Weights of a small transformer language model: RMSNorm before each block.
MLP neurons of a small language model. Each row is named by its layer, matrix (down: output weights) and neuron, and shows model dimensions 64-191. Each number is 128 + 24 x the weight over its row's rms, rounded and kept within 0 to 255. Numbers have three digits each. A neuron's up and down rows have the sign that makes its largest values positive.
After each neuron's rows, "fires before" lists the tokens most often just after its 100 highest values on Wikipedia text that the model never trained on.

L9.down61:113151091150117121132098104146161139150110140097135128115127135128134132104135146102105158100121123148101124110166113110118164133148136144081148153113102138128174113121146123144132143108107107177113098123137125130076130139121095088149173121109133130134123146077121153127170085123150104147135112139143109138120135092155149143156123084153133150096123120117124109108152110136120131146132
fires before: ".", ","

L10.down503:130135118174111142166107111108152139146139101155127121171118169143162108158183113138140145158138106107128115089116136108130132134107146123160098097138113152121157156138150073132106143122131141097105159111103112136146135151125097112120077138159144124094115115094146154140098114101161163135082151131115104157119126191154112160137146137170126142086132142116116152119142137140142151133111
fires before: "e", "ed", "ch", "ce", "c", "ing"

L4.down2:131139144123143114124117175150078137129121139109138098111150130135112077149132134147112146101136151093158126156107136154103138126112127126122144120128116132119173153073098154118112167142084134113102114148091144109078179130126149143153154135169093145133110081117131125095126113117167117133114121167100136099129127105119129100128124193144137177159147133155144118113115081110146145120134
fires before: ".", "ary", "s", "ed", "al", "ac"

L2.down166:147113125074118092145142089138166131122162151144118131148119103139137095143107143148137127150182111154154119124137130134130124111133159165120107123123124147049130148136125150119087113135162111111100106110166135147107129154139111134146105141089127147117095129094077113148108104125119072137127132079075113094116170121151097154123100129114091130117096116122149175083115115121056163141129
fires before: " (", "ro", "r", "ain", "in"

L10.down95:124151142147119123172113107141109123191111111145158132133168113165136128107128093167112066129148149096122071116088147158133111133148123119126110119127139094077157106117155104114124132110146147124147113131138116099189179151157130096136100163119100151152062125141141094119092101112147150112165104113188149140117167093118124148162124105128138117162144119086098081095146155156165101121120
fires before: "an", "le", "ough", "r", "ing"

L5.down417:092166128078103135115118144114130124164143104166140110146142096138102135135125085130115143151143139134135138111133095126088148146127141115159120089153061078144098154119113097121113154165112139111128142125129150114132133132146094142139134129175093117125097097128144142125124106127115114081099123167143135074111090177112162157122137131117101130125105131071140149105155117090121118158177
fires before: " ", "e", " the", " J", " D"

L11.down378:120113207093150138135148156113148153117148128132129133116102129122091161128142125116114110143127096137149124129134127140149103150117150150141140125110141149159110156153150137124171145163121155092138143091145114155125134131164134138101094081123125097161154101117154138130150105153163119102116143153150168077099148121110140085131179113123108086171166219135169115166090128083142137153153
fires before: "n", "ill", "il", "her", "op"

L2.down171:124085072129142102137161118143142127103145154137124092128129150179108074124112138115129097114099125144143148080161165148150141141152140132123089131133104077135139140116146130103143129146111115181042094134125139120184097130089149104150173096115105140172137091116138151094085110157085117110145120149147150156137137160139155108129105119122131109149120100172116121142147122147137106119090
fires before: "ed", "s", "er", "ing", "an"

L10.down438:121131144164138132135130100099113131147136116139133138095124119142154142126142112104150129142167122093125148168145125110108153124121117150116134107133119067117185138102133062122150095129147122144101119129122153125120146143109116131130111107122126131136147117097160118140124151093079125101101145110101117207177138111142124109092133141104125118091107140127146127119130133142150099127128
fires before: "er", "ic", "ell", "f", "ical", "e"

L10.down179:135121161133171148133151126134136125117145109100113100114131100142146117128112113135144104074114128143119133121111137131125134082172120122141124127102108179103185104173169135093137112120127088131134109110114119168168118162129173106077161118150110156110140139074165094104159155156102114147136140115137099120099123117106132149156091085104144150086138126128132118138126175127168120113149
fires before: "ent", "u", " to", "ence", "en", "r"

L8.down412:094165133120175052109132128153130142144082099124096134133107120114136132124127158093129083095125103153182115101129147082125140118173145133136122150119083104082152143104106146132162121119115131141136102114165113129130105126138138117165115143145119131155136122102108142095092114118140124130123153090133098085144100102135186118181077125141109112123149093123150174113112148132077146150147
fires before: "on", ",", "al", " R", "ast", "."

L3.down245:130138135128132116091135132138118153104122087082150143148079107076140126124165130124155116135141113133081120079128106116167146131129136123158095141062121113079096130141115141090123114159137151139117126128106143143136160152120132116139150082133127126155139106161104134135148129170110111130099091144098140105133133105142121110117098128139118113110110151140104116111097119140164092145096
fires before: "ember", "ly", "ru"

L9.down136:132158130102149114111176165121132154115134097140142141075108130117157098159097105127114115151118135152090138161111140166166147123160123123133148103154138107138174136124158133116143098114167118083145098118130098125132156125090108147113132132125123132141144127157158111182107137101134151118069126145143108136136135164159133105128049136124094117122147112124128128109121099153098143166132
fires before: "en", "g", "f", "ing", "ed"

L2.down346:140104125116149102122143158145135098130104135149138142174132101154146110123172145122105181164135151103131130135136128093097152120173142175139120119130154134131090100131121105169134161070101107156124118099182073132130127170125136153145180108133102157129140139147098135163116104091146124173156117147102156084130124117134117090102160083126097135120145152127110147090119133143120107116123
fires before: "ver", "as", "e", "lect", "a", "v"

L4.down487:136161103126084110113130154145123126134103083123132133075075081148156131169108112108134116122126124152161147107136143101099104132155119120087139129134112114134085119159155087125118116140148139129164118129121121125097167141105161145092149077162185137164153127105138120105088138081096140137135100130184131129099177123127136179133109150142093118116113115115126134167159134126106139118140
fires before: " as", "ly", " for", "t", "ial", "y"

L10.down89:140114131074149068121126164156140107127149096146104116112139164169098159118148148115137113144130148157117076115131080152131094120153155116146138142098162121147169128129085131102121073093099131147174090147133135100123153095159133126114137109186125114148133142120112107139104128129109120098122125149112148121122102143133101114129072123135102091116175131114127123113138166093152110113108
fires before: "ter", "s", "ed", "m", "b", "es"

L2.down267:121145128153113082130065150125137111179141085089141150122109081084130150086145103160079156137157119158112143127099134147136132141167103151145096167073126121152124131131124137073130120149151122119130127118122127136125103140114123133170119140123086099159104132166117137117160106126148092172169104141095186104105110167099150158114145088121158154141141119139087155132087072101119078105129
fires before: "ember", "t", "ad", " the", "il", "l"

L2.down184:148132093142186141146140152151156111173164073104121112112104109132128124118125116107110111127160079132059118102182110116167111128139076135154147133139160159108117111148096159091173165137152126096156117141107128132097143099119093154113146143076098119126104143094138118129124125121121133177136160089131186113141153150144109126111131118114085146140088119117132101110116093123119119134112
fires before: "s", "k", "ro", "t", "ian", "ag"

L9.down328:140121112131123165167119094107140108128144137095126132118117117116119100110156113127146123129147129119159162093135155170142119153128131151128127140113159044143133145149148116085108143115119127092156098146157074132184145135145145120119139117111123104098149094136119129115100114154148144114103148113116138140094150114130112100134182099185129113120148135137069185111094150117107132111105
fires before: "s", "if", "n", "f", "v", "r"

L11.down305:112156149123122079146104125178127125120122145144162145100131141133134119121148189147128088104161128142110117172148114145121107156123106137133100104113136101107136106121094110153131125129131148147122147139118145121130139130113087134149121164139149125131110129111177150149141078128154119138131125109175106083132134054164178114166197151120135119141153162174122156128135121124083119098142
fires before: "or", "ion", "ed", "ly", "our"

L4.down350:146141138103096119160122149090164126087107113134096158131097110151082202128163117098132133087165126107121099151128135121126137147150106135136153112136145122119135144106183102111138141128133136128130118143154136144148204164093138109170112169109091125106146119137125140119164079129123148121143176109115097088140138130132098141102117106116151109149121136133104167078090123121155130131168
fires before: "ion", "ed", "her", "e", "em", "ie"

L3.down379:149129158140148105129130113130111153108106136112137134146125128145140119152164072136147094140189178139068146088141138153103087092166107105127109136072160115131178091137118119107160102136140112142140134196125086114085158134098108087133151071117134139154103120131107151124142119099113120152113086154152121130159138145093112101110080123103140070116087144128118125110100152120106100127109
fires before: "ember", " |", "s", ":", "land", "at"

L3.down17:115118081104121128143131107146092085100105076159128098143170151147086132150172164113131126145165148116133128119097143148141113168159139131135113124138138164133154120140146135124126118110157163157196146119130076149138136123125079158135148129135129105189120132123111122082136156146126105111102155101132146117130138132121143148145135109152025130141098160097133150100135174177109117112121
fires before: "ent", "en", "ect", "ey", "id", "al"

L9.down110:135116177132171131118137096076124132152136170140105151153162089134095114123137137087120098142161094106101116137156071131126105125124140106136141120146132129120128122110144106145103123136120131123192163154154130116173158144099155136092131138109092136139133110103126103115132113132107157107124093159143148102115144137143084137175095102150152117145113127084139109107142150161114141176143
fires before: "n", "an", "e", "ork", "y", "a"

L10.down357:130113144083150109080094152124086153150168118131133162171127160097072135160132098134137153125096104130137178146150120111104119131113131158110168128124110159117092138145145107115132153122138100169188173162156132115126141137092091126087133123123146141131111124067156117139121118109084156151112141124131143114105108131081136155104086147155112141145137078109137120153140087142110124112110
fires before: "b", "f", "p", "in", "al", "s"

L11.down398:127137133114142131103155139109154133160093119112096145167122145135125135173112131166114135145116153139130122135176117047130120119119151095067135146114101100119153150127116114183097135115165145112117101126182126158086173118136119112117123078114134150123138160123092171143130134141136114134150151117116146113104089117136124156134141131128107133112117086141112132101126108119126132117134
fires before: " of", "ear", "p", "our", " in", "ul"

L11.down397:125120142139091162149108108141157124140110094114134127126110140132176112116097130109148128152127144189157114115133085148122147126104171133118164106154142156138067124108129166095100160150112145087118120123128156174142049132123155159138130124121106103176129091132092124139151119166104173125168136066106109126134130126147117119145133109142114131129132113104139137113145148108134084145098
fires before: "ch", "st", "e", "ess", "c", "ff"

L9.down273:116138098126131104108111092126138133144130074109135149155109144089127096126133107151119128104102145131132146147151153143121126139115137151116132105106130069140112118152099097156131151162101194122144159135190131123114169103155145148179089118133135153164150125126147140175115116172139107128117146130188113116114131168119145129188167156142120180117114112111095134131159118145093171137162
fires before: "lect", "as", "ar", "ag", "v", "g"

L2.down205:166132121135116130082156177123136077131178147161110150152124138135106123119150113146117117158108112088100124164126108173121102112088149115083165110125119125130151121138123159109186135105166117096140124143144106144124139106102141081143112095134148129142110127075177097143120115098115132110128106113140179106118139069106137113127103120116152111119151146109145140165144107067083136086123
fires before: "s"

L3.down266:125128112113105121166128126072092143089168096135145066136119098114125155111142125161100123160131149159137102119157091163133151135124101057129145140143084125120181105136132095141171158098149141135078157113087122102103115142112138180128118132117147153190136148114141126114107155135129187150135154153116134133126148131132114125085138150121122070115118110107129117151098146124113143162109
fires before: "e", "s", "hed", "n", " in"

L2.down145:110151093107143132139147146103135097085146113129136136143134137117135111108103130133100142103140114111130138127161101123109131079115155103111128126108123161083127146045176127111146149121130134159154156109133123169146074111136129092190153132117121120120138119137161157174168120092154148115159105168151142128121134116148181155108112129155115126123107069129171122162107133135140136131099
fires before: "ter", "s", " of", "t", "l", ","

L10.down340:125148115092139123116123109128185130133157127086156164114132126160097109097151130123156135119103143127119097118169133121162053117148122136149149126118169091149134185128128142122138135152147127148139093153137140140166165122126123099122129158139105154115155126136125152119120143113126153145147140133164163136129167141173122126126085147097130159116170132138120126095116150162119133141108
fires before: "ore", "an", "in", "b", "es", "l"

L9.down482:129119122127131059150071125110175109167125145146114136123164122145131177109109129111122124128102132115101099150093173142116148131168148156111114163114132148115132122126160149155109126141074123104153104115106155173130173135120122116156107143129162189177093118115040126115152106160103164123109094137133119142132134136146084123104139127077163139118149166154100163140129103104183092127134
fires before: "e", "er", " of", "r", "ed", "s"

L2.down255:116134118114164120095123148157116116109116088140129106119079118102117149142082121111154113159144126113063142094140124121092114139148129110181124124100100125099126125108138155099068151107073100148161166114103140131128129147132179130150143139133097108159128074137139106173142088105078129129124110113148159144088099114136156172123138127131132160176064136102125174143113138104125124133119
fires before: "e", " the", "-", "ly", " ", " A"

L8.down289:107120116126131133133144120161126106141121108119134111132109072158131137127051136125144141128167134141128115123099110133168123156122186096166127103126073125096117112103140125155126147135154150114201124070121120090126081119143091140079108085093168185171122130119130154129137135162145123142155156110126131143084147134138146139130188138118104162133125133092088163117150121151149133154077
fires before: "h", "n", "al", "a", "ry", "ent"

L3.down55:127152130108145111137162147175138128115122120124126155176151080123164124148159117095125164110085136107137141110113080065149128103169129114135136089134114134110174124130120123156139110124098125108134166087123130120070139143127127150165129141133129192090146144168147126145108087082121092158122133182102114140115118069144097108080111150114131119101127118102078137143148138121136135144140
fires before: "s", "te", "th", "t"

L3.down296:136123121146159131098115149153087140138112142119125088116085099121113104103132140130121190141125114114095086114150108175090106164119161128154105175145131152148091144127115156125119131163168141099133113102131179098138109163146138082170131120118142129115120142144101165117077113129142115090128122131115137113097093137088123138133123118122153119177087140124166152144119103122121159113123
fires before: "h", "on", "ember", "ts", "ates", "\n"

L10.down6:149144135119088085158090119146116143146119146130130089133150136138165119145144109126135123120159136094109077121153146126085157146161144174149105147132124172118150164130096124114106124124117123121108164112120147075159108200150164135168118168138167114122158132090151138154102128085097131118131128118143107135136119138132125139142090126112156135132088147129068141135123144175119085156139
fires before: "c", "ce", "g"

L5.down98:114127126134106137151168113155155135154132152161117139142093079157106112109113114124129126159104107092143102122097099172160132112171121132137135080156134125122122126083153091101101143163124156116106075149140110122118159157105130098120121143114153113170126101105097109130137129097114116143132107130148153121101146147141098139141144117157161169127123160142132140110117155113170161146125
fires before: "r", "ain", "in", "re", "ree", "an"

L10.down135:138108151158138176117149084134107087164114099131092101169121110170152153115114125142094109153153142160123142128111109105120132126143113107115162149113141184101174113128098094121176124142160139130145136136151153166151118127165158092100152115120125178158156131071154146141125180128094095111127135141124133154127150145127062140121076120154110114136135129130119152137089090062153117129143
fires before: "er", "u", "us", "e", "es"

L4.down459:131130116142127149168144143116153157120132154110073130074135118160154137104105120144142116151155136183162119142122141105110125146135144145115159113165174135144146114122112087126092119136138140086165123135168082113071079151183134122141160105138126172149139158129111161164154149141172140126127117144136108130110129118079130146183071154110110155092154095132109184072130125139124155125110
fires before: "\n", "=="

L5.down384:120130119177129139113143091168115142118136107116079103129154111137129156081156149154149088160113130130100146148135115081158171135171091147126115090124106126100160120135125119105123142130121132163143150146113119094114131101110144136125147136062151109166172133098123140135140111119163134116139127123146105098155112136145147068136152142143115169123083129111134102082118153150140113139111
fires before: "0", "2", ".", "3", "8", "al"

L9.down31:095090107188154137131154107153123152087101118124125130147107082128135128103126120094125146142137137161102100090084127159145095114157081124146125107146136116076100088157106122152088134140133144108114109116149143116149130158099102132130116147128172135053082096142129116121106127086120134151105133145160109131109120120110135124129108132150108137120099164121150155154124150121120168120123
fires before: "\n", " |", " and"

L4.down161:156072149153135103117099132119121122134109070132119110140089116145144129129129140105122096125133163116086121127154154144087158126136120178101146140171161148113142112139075142124112109146094083125107113116173127119135138171134116136116076152131122141100119153120146163109090127144129133092126145082116117125150154146130109126113159126126113105114161118139140137122141103105119138101156
fires before: "op", "ed", "ak", "an", "x", "igh"

L2.down456:159140150109091103114129147124115139090166182123115155074106128121107092131179151101106116126121136112155090130109088158082153134148194155136163156148137079139163166130118102163148166130090116155162141158141106122146143108128121149135118110134125109133144151076112142182150113116130099153121123116110092087106119107160138135169138133118124097113132142114130127121130154130121144165139
fires before: "en", " of", ":", ",", "at"

L3.down156:114154106075113124146156138156101081154092115096085145102152090144110125145106140121131082119112104164153097117129185120146125147109152142148139168155171109107125138132122124089136147136163148106166141133114090118161103120130083152155160126139127124085084098117103146174124095150166141130115167140102145119155154101114112057162097161127140172120128093160153130108166142149134130138160
fires before: "-", "\n", "ld"

L2.down260:147112142078151136119148122136168115111118121134123116125165109141153142120159115135129154133129127122123159157141139102127146109144183113137125144169125107118130154127113074105130091141150121145103084113134108123107117113118156159116148142115111158086143119111112128139103100118134128133177120106106108167103104145168073112137099114080130168129147120096068141104119111128134141158075
fires before: "d", "t", " a", "ain", "s"

L11.down294:123102135138125140130073126126173107126130115128166122103100144079178159125123123097125131132108139134143122093098124088131160152124154128133123081098110150129117118120131137135111086142128121172144177125118101133123163151125125167128190109100146125185130133140115123144149138143142128105110114139135103139128134138103119148167098107107087148161123095125127120124166147135104134157107
fires before: "a", " and", ".", "ud", "ic"

L2.down459:116149136118085092149121147140101126136147027100095121100096142123126137127151144172139162118121133115131162116071118141136149116121119111160100169113100134172122147106080139111152133141116169119111140147152127126140166153090106124126094079147139130155117155116166152163118072121113109148144134093151124112132077144137168129125117121113140119133118141152108136151115160124164159146124
fires before: "m", "t", " the", " ", " a"

L10.down1:139121173153123112152134122102148098123103114160133138160107112108143128088130131140125121113135118149100137132144133128130098112155146138119115128102150156089097146158159113153119138102123121112117164169179145130182107120115103183113133135145075112080131161137102120136118082133095117114127096152104126131117143147096111098105192120177183109137119120113146196164126164110097099113151
fires before: "ic", "iz", "s", "ion"

L4.down488:181166141148122150148140123091141148113121051136127114099121101127118145133106105191119138135121113108112131138128112123123206117132136158115155124126115121109154117118147120149100149142137150136099133128111130117148139143112132152129167093117148145117117130108121143106132144102137139096123118154136145150120136127094113147077129104179109144094133148140078122096131155124108154126149
fires before: "ver", "er", "al", "t", "od"

L4.down447:120141145100142110111120103105097160132157158172119131141137151163068141168122156147144108090119136122095135102082151154091101125114119139128088120101108098154188152113083127113069140158119096087133116137124126116140133083109139153124111128119116176129065153130144134156127103101135122108125125164115120167138128148106115111131083124088142185132126117143087137157118111117137144152108
fires before: "ary", "ly", "il", "ust", "am", "al"

L10.down427:137110096096121071084176091135167143107128127122155107102139146160112141138138117131101164128103124137102119135092110152146159141158156154131183132175123123102134150115160144123150097139119101138095134095124113132151146115142173147183151094139138151127146096168140109084119130127125166131115140121126121084125131141155113100098113130116144170153135144106130109131131122147111103168142
fires before: "ed", "ing", "er", "ant", " with", "ment"

L3.down115:120099152109127107146112111161102167123117082143091146112133135106121116157143132125146105124176097128068121112132126148159127110138120090108136119145132123091181083081142109097111152121178115120158120118121101145096162116091136129110136138103121156130124124163132151113055134101150115108129096169125164137126138142145161177123105129122149094130145144126107140155137100129142122151145
fires before: "all", "le", "l", "ing", "ad", "or"

L5.down487:185120089150130134127120122108170142101111100156133164183088102128125089106095136126137109110130140150130112108132131118113114103153131115116108102120166151112094133144158100134125155141163157167114113134125139146115155164124138156126146121095138148154112112135144142125143133099142130080170167146177117091143145146169118151102120127132108130158175121154144144125152172124132143109101
fires before: "on", "k", "C", " |", "A", ")"

L4.down262:096146104130088106118132142138127147127083089120107186097146163160105163185101095114080116083178110133134175123115120156146112163115119102128132150138153118129108151191159188154124115135175154142135137113140091127132134115107117140120143128139101108134149137149130157110111125126055130183136143104117165142139142121141122161134090122128137141182136151134135127087180121129105106105106
fires before: "or", " –", "le", "ough", "id", "en"

L4.down248:188154093113109111137130131184141130114189107111142110089130117123148093152131140151125119094131122077128157088131145087146133155145153106108144084108150144128104123128137126113073126130157158097120120143091112134156126129138123103129112129093150125128166122111125099124152159081141153153132147159148150114131108143190106110110140161141099130104123124114089129163141112089142105136132
fires before: "s", "t", "}"

L5.down348:134120124102161149111103120143125071097089126124131138141089108118091110084130174133126115101145078134114143148121146063134125089180126102135117156158105123109157119155115133108136157163136100121119092146141133162108134135183139137143121155156112143143178173090098157133145129145109107138095127137130127095097191102088130132145138147142099151113103168143144136149147131101142102147104
fires before: "ary", "r", "-", "u", "if"

L2.down462:153114103130120140151101075134136150089160146135146103123108087115120079053112124108076108148131098141119115134130097130116144124124132126195132092149133170116150110122132136154150064110205106107129144116120122123125134110125129127117135128120110118149160113144129106122125123132176123091121155184103065128168154136084162083126143130133157142127070108131103145125097152133154170136142
fires before: "ed", "iv", "t", "n", "s", "an"

L10.down194:124131128139134153135110162143099089136145095128092105123090135101106144130159157080127135135145131103081119101105142124123149114118152114173162133141147128150140202131143149102099140190058161105121152149125114104146161143148110131128119133138070136084160138113142152147083108117119091085109136151135126158115152145134125103132220148145141113145149089085143145102123127129113140121164
fires before: "s", "es", "e"

L11.down405:141134131128152101135117081101107123134146095133122170133133092122161125120161111137124100140113082117148115128116113145105139145110120123083137158106117143110160152115126048076180112119101177141148124159151190109169139164104101148147135117094160152155189106118161140098092153143162089144117123147133125118120117131140112164119114121144117135129092159156102077098155146109136148112099
fires before: "ic", "u", "ust", "iv", "ical"

L11.down301:132104127108145158136146144114132144151155195126133126129143095123152183133136144119123110111128091093096123133112113131160131157139139098103142140133069120170094150102175125151071114167130143078133127156141111139147163107127131152097128153146125147155155100128118124118141111079152165139098132134123082144112144158129150187090132108103170134105134128147139143089127130146145091101141
fires before: "if", "ic", "e", "em", "y"

L2.down132:119112106130179136153161142137131154124085033107163175123139097121115113137149110181104132132139137134123078133204149097136098172127109108114139157115150130135105132125115114091183132143114126147132139119085104127114132112146110136135169126102127149074126111127103143134153118144135160136103160143078169167206113111199121127142111129156159145094150079099113135171091121131096129136116
fires before: "ic", "ical", "e", "ld", "ian"

L11.down366:162132155121129102113095142141121151153170131153081152141127087090108088134124121094139135117078123142098085121101115181134147114112120131114105156139099140115141182180092152101122106127126128116119152116148161091113143135129132142135139110160084108106087125135134121152119110151151093124147159132088179121101126104126115124137132089141154140130138128152174102149113096161113142144153
fires before: "s", "es", "r", " c"

L11.down296:113113125096125115122122159169144140117151126149094095090135082136123111154122084145103089135168140105134124149128131161116102155099143129113104116121158115125133108128103138152052142153161154124149149110125126152138111172147104132124131108074143130191114133099178151097102122152149135152149110175137063159099166132178113044103152122127132137176131113141144084163142167133122141163117
fires before: "am", "ess", "ec", "ar", "ap"

L5.down19:173116100117161156126134140176083088129129091122072105118104119110114112095119128136116113109140148132153134121149125132150127139186105119190105087167100142091104105096141094138107135094120154127155165116075161106109105106122141136114105115143126148106098082158112130149159087079109139073116133115154133120149127146142129153125123137127143131104102115067132138124123097120119081126120
fires before: "ing", "g", "f", "on", "h", "i"

L8.down323:141164132089099158101135134131105124149144121156132084131139102131130114072146121127157117117095131092147152139127167127099166105131161099168136130122126176098161117122139110130140117146117161127105105127101138108151136119107170117157157085144091136128126117106140145085161128136143130116134154132116159116114134133128127149106164126138108143164122123136138126069107139120129152115106
fires before: "ed", "es", "u", "s", "er", "al"

L3.down466:099158101132153126177118139121120113134150125090154104162116102156132124114111137138092110151100136105127140139129142127153135090114149142099149109184100133160111117129155121134094148155097179091131123101120119121123163125115105169106177148163113097150137112109161164151131110129100098113116124144173159157149165143102162101104122137152131093085135092112113131124126128131119139120139
fires before: "ul", "w", "re", "e", " |", ":"

L2.down3:199102137126139150132144158165090131175165152096113106100110110126109108096114150118153153108120111142110113093103107125107121131170144122124096142124160175139140137125147115100113125144148140125127143122162156139107113137124111112142118154067148095104138109115098139121129122069134189123142189125116168161161167119157150129145135103089117115112124126128110131191118139112090146185151
fires before: "p", "oc", "al", "per", "on", "r"

L3.down110:158094141118137108118146084134105092119139124156166115117145135102110152131175120175137134103111120124122144135107128074125098143121158140111125150147126145133157151151151115134132103145132185171143145129107107134105107129128155195160105142110132101153153116074104110122166146073170133150114132195109129107144176144162142136092148136154116123098062118120117169154131165116133153119115
fires before: "t", "p", "per", "c", "amp", "pr"

L5.down103:118113149101125113124126145089140177120103046111126111133137105119148160103124111125144122114129123145139139119120088138132127166119154074143179091143128138113123080168175118090134152141147097108139161086100130155082137147166127144129132152136105161140114163103161111131107151108144094174129124144145148143164117130127100130104154087113136103155118151132132166106093148133148111150118
fires before: "ment", "ent", "ed", "ence", "ce"

L8.down415:148126135143145133160144141176137169073170136152096108146102126090121130139130120117067114123115134130154156086146120137159098133095127120149099105136139124145134160157122123158085107122105184126096162151138118102144138142111127159118136152101154117138152069133096130106137117100115162127104099144157115096135123145125123137123142176163126163110110137104137160151145124098112157130107
fires before: " the", "p", "t", "w", ":"

L3.down62:126123102113094116129112143137137127171125091132135145123102106143113142092136101134137106102127110184116180145132165121127088128146164145168090122118105174128139136098125101135115125086107153090083148145119131110126188089114131110104112131122142117179120121122131115110113085100168109125146150127157143116114162118155121197140137122178160118132127159114117112138164163159127089131103
fires before: "ed", "on", "e", "ing", "C"

L3.down442:109116128112106134164117145160158133107127064099138141164136114115107131123122120140099136115118115107121100138115159128101110161129106123137127095117143121129060122132113125109106152169147140101137180113105146138133171114115128156123147130124090158117112143121076154154162135178092171110145147118136182157130104132123110094124137155156176123093098148155154116119122145102094157141074
fires before: "\n", ",", "s", " and", " ("

L9.down176:118155128100117114118146130111151130138112108118134128116100070116149162117166124103142152141121134123134146159130103121159186115145124120106179115129156151070135138136142152185167102081123115137121149077167152138130183137134135115103083128117111111158104127141150201164119119118143087101131130154119115088143152119164138132135143124120112101102155153167111168148134134141090103159115
fires before: "as", "ver", "e", "end", "ric", "et"

L11.down327:177133136149126147151117148125135138130135105123119128116078108053126146116083111127115116121165124138138121109132113169113140130111145124130100145125127110119149130120123121101129104183093155108145106161126115126137140095101130149109127113109149126131068135143151096123095110147148114137112149099104146155107127140121147142136066100103094107065106120130174147150142097098118145105098
fires before: "s", "o", "ro", "n", "r", "l"

L5.down462:099129152149137120085095098136128105135126098098119138152117096142116099144162157166122147122117124183097104150131123117143144149139154103136146157144113113145127162117107113112129156128130121136105140160119103160149119115103135134152114107086108117111144159148100127132151114154147141125141147157090179163175142133146136136134134123110135081153155150138096123097179117158106140119139
fires before: "ic", "an", "ian", "ia", "u", "x"

L10.down127:089136173116158113108131083151075134142145131105113085170117149117140100164150129067112122113144113149153146133110104181130093155090135139167151134126135164104143074131138145100153141098144119130115152093157136188141128120130137121118126094131127133142099120142140166126125170144116145122131131173136143117115150177124121105119119142137117107134130100145126112149122141143146127113135
fires before: "ec", "ed", "ar", "e", "ation", "on"

L2.down295:134099168142164130133109096113114097095147198113135135129095124135091088115154172158116113146122086145138138100118145119120132117179138105127091131136120139167144152135131083086158153144130117126146126132113146128127102142173138136124134108104147163123144162115113141132137122117188127099154092172135122125145138130153122119141095088065108125155177177139108149102097152140141136129132
fires before: "ric", "oc", "ri", "ing", "on", "in"

L5.down441:132138133137121142116085103105105123145150138088144128146198166134145137127105145120117141114169177145163130109170090130119134144116147118158162103164127089121087140134141143126144121111140128130119138120125120142093111151167136133087137137112160149178132187133119106126156121138147149100174130087131169127144139143128135179115106148099065065094132135118117136146140108118150073100091
fires before: "c", "ch", "ish", "ry", "ain", "ion"